Weights of a small transformer language model: a variant of Muon for these matrices.
MLP neurons of a small language model. Each row is named by its layer, matrix (down: output weights) and neuron, and shows model dimensions 128-383. Each number is 500 + 40 x the weight over its row's rms, rounded and kept within 0 to 999. Numbers have three digits each.
After each neuron's rows, "raises" lists the tokens whose logits its output raises most directly, leaving later layers aside.

L11.down1756:480414430558440503516487468544508507507466532533506533583451484534441491466498536511445509534480495512416522491489599549559510557477502502490543530515466538602491497549494498418468516470432531516500496523462526477506510502472623549482481525526511467476533481446544525460573534550517564509497519500514552526475477496486450439437469468523501483538535557465526488467528495541536479505488486487446464506562509594528519500482567513501503501419466503474483465502460489494516574530567485515573439431473512449536481552515529518482439494551501495483553465450474578417502502439474573466441533515581472501494540426470517487465522455523527498459540499463479494504494535540571486447531519507529561481518513438502549471472497460480437484388596433588472523472461482428500483515517520
raises: "ary", "al", "ly", "ar", "ally"

L11.down1329:552540526513513497408510469485488526554480441536406575483480484487495551525434531495529531554498511558503522476529480530438543584564518468492476516544497493428520421443626522523524470475491495513483540523470504522535529538507467468504489497526458408510542549512523568443485556502519490505560570520506553491536499461546547499505500502484557596566493508456461532523586492541436489497491475453444508548550520584396437452473564516481506496505451487476503522507486488543505636543483541482566488485459472483442505500563490442454452497518543489418448539440509479523485536496442441502506498476520543463542524483457527534503514523545452512476553455549516560462450462606415477513538532515476508554518508529510530514543423473524502442524567506484538558484502531639522492540545538
raises: " can", " might", " could", " cannot", " decline"

L11.down1028:592493504454495482464562487595514509441449480575485583461497374486483519554466601512512554554513510564502489462464537449497461498505442410569490431516521500528473449452556505520400429499456546493555586521487472545487480553514531472450512485483471482468460476473535486493536478498542478495500505530481528521496512531514520449483577479486500519511583479549558471514458502480544497462464467446522527490543511469507425432456507518490477465509423496516485482456520449509505463496492487520497486548486537524518506573482492505539482503518483483460537508485567448462536507483525530490525506502518473493506432531494471489457532462441569464534488475543449429542414475540560517394499509498563487554484499486525458508471521548521518489475517544534483491483429474556547492513516537
raises: " and", " or", " &", "and", "ate"

L11.down561:464458629473501462520515472497486461474488473485441470454570523503479504548508464510496484501472552537479433524396519574538489570491517503517478520509538494531517502518477521572485474547479509587455575557494547527548503477479434521502610458515512456553528475550496426468509561453554455434508467490519444512479495492461506554585516535411475489530494468483459483518584496513502536508453428476475545544376487541463411437472498483552445456438567472488486425543472530550539499498513548542534492527513484470482493559529527511465515551467462436575474527472513559460485536511463455472555507479621565541538604497448513513503536520506480495563439502552507538567508469499453506495545411561487515482534475517449521508542451480551453509508524548455545514494583473564533502487499462
raises: ":", "):", "eu", "mouth", "ru"

L8.down1017:503523589520480527464418449567497533496514489510518499540570499482495515479487541462473502484515456540500527531471502553516463497538519496546534567487511526531492462503406488426491413447456475469515499455472502537477461476489439530560460480503523410550568523445491553493429485464489461469488460470440537436473535502531457496461483509471591419452528483566495540549498480492494472502518527448539536432550534516445567503448555494463554454538500448497510484541451529557579499484585501502451429521439496479465535506574496508486413523514458441502485509534553494474478504471436460491423507455520492533494466463480463501467472455448475513459452511504496565500475620517606545537515602499473558516464453492483506527498460539470526436506537557460484535491531492481516542507494423
raises: ").", ")", "})", "),", ");"

L11.down1278:472494455500516468491524463506461485523563576557519416495513508525497552545516568421551500502494486508533540539460461558538510552456459520448543437443520567480473516558490552534468523531578449481522510472507497489463525463488564513418487534493485476489505482559547464498429513504528531501492539410518445513427497591544508456537567462515563519531470477469482459529505458504549507481486535474488526469515538514528478507477466513444442535476533509514510467480515474569527445498577540456550466456513554451470533553486389503545543440458478498514437505459501513505477498512538473581493560423537530479555471511570507463508475491516520489473520484445503487419439493547525480462416534483454571510493565497507531527528538525488530525563486506454479482419450559417557539521457465
raises: "est", "ly", "ese", "bone", " highest"

L8.down1268:510562528482531486495449559511524511477453488489608501387591471476472531445513525537531489434528527551476522510512551525477517520451471535492535482513561481524521495498468505544545500475525513490516498505500390544530522445464481532549543411475434483546453498516519527437534501528499490537509481405468549476493513530516534513486488528544457509624517517531488480492501434418478506567535489547468487482481470540538454431459496564575414465513444484508569496481493457484490535382590563422460580539506492479517538515593501537539518475494501493517487488554606525494530518445508481539466493502533518475520534457489492505500591549489454461474501492513545500549499552476484507481486529569498458510498504498493494480468549444479468510554492479460497488525550492528494512460511442
raises: " days", "day", "where", " weeks", "ho"

L11.down311:501501520529543536480533521496539517538516487541503451452580437467505547555497527485508505458511475459492562507437524414490440555486422449479530532503479509524506458486505480516541560534531530454495454522531482532506562543485485506499519576489486496479563554510441498413456500483551508485510482534558582512490536493505524557488502531437508549565570467507518529405531527527504477525458579453548559550474526470489568567575524480610447543530515447481566460512545495556462523506445424494418515451468461509487567495448487486518461502529496490489491517510519470533487503488529461499540480479546495476527576536519459522522498499475574545438482526528490541535555457468539503426437464429527508476593522508524558474479564526546516456559502512500469412510528513448564544482511434
raises: "ur", "er", "uri", "ure", "ers"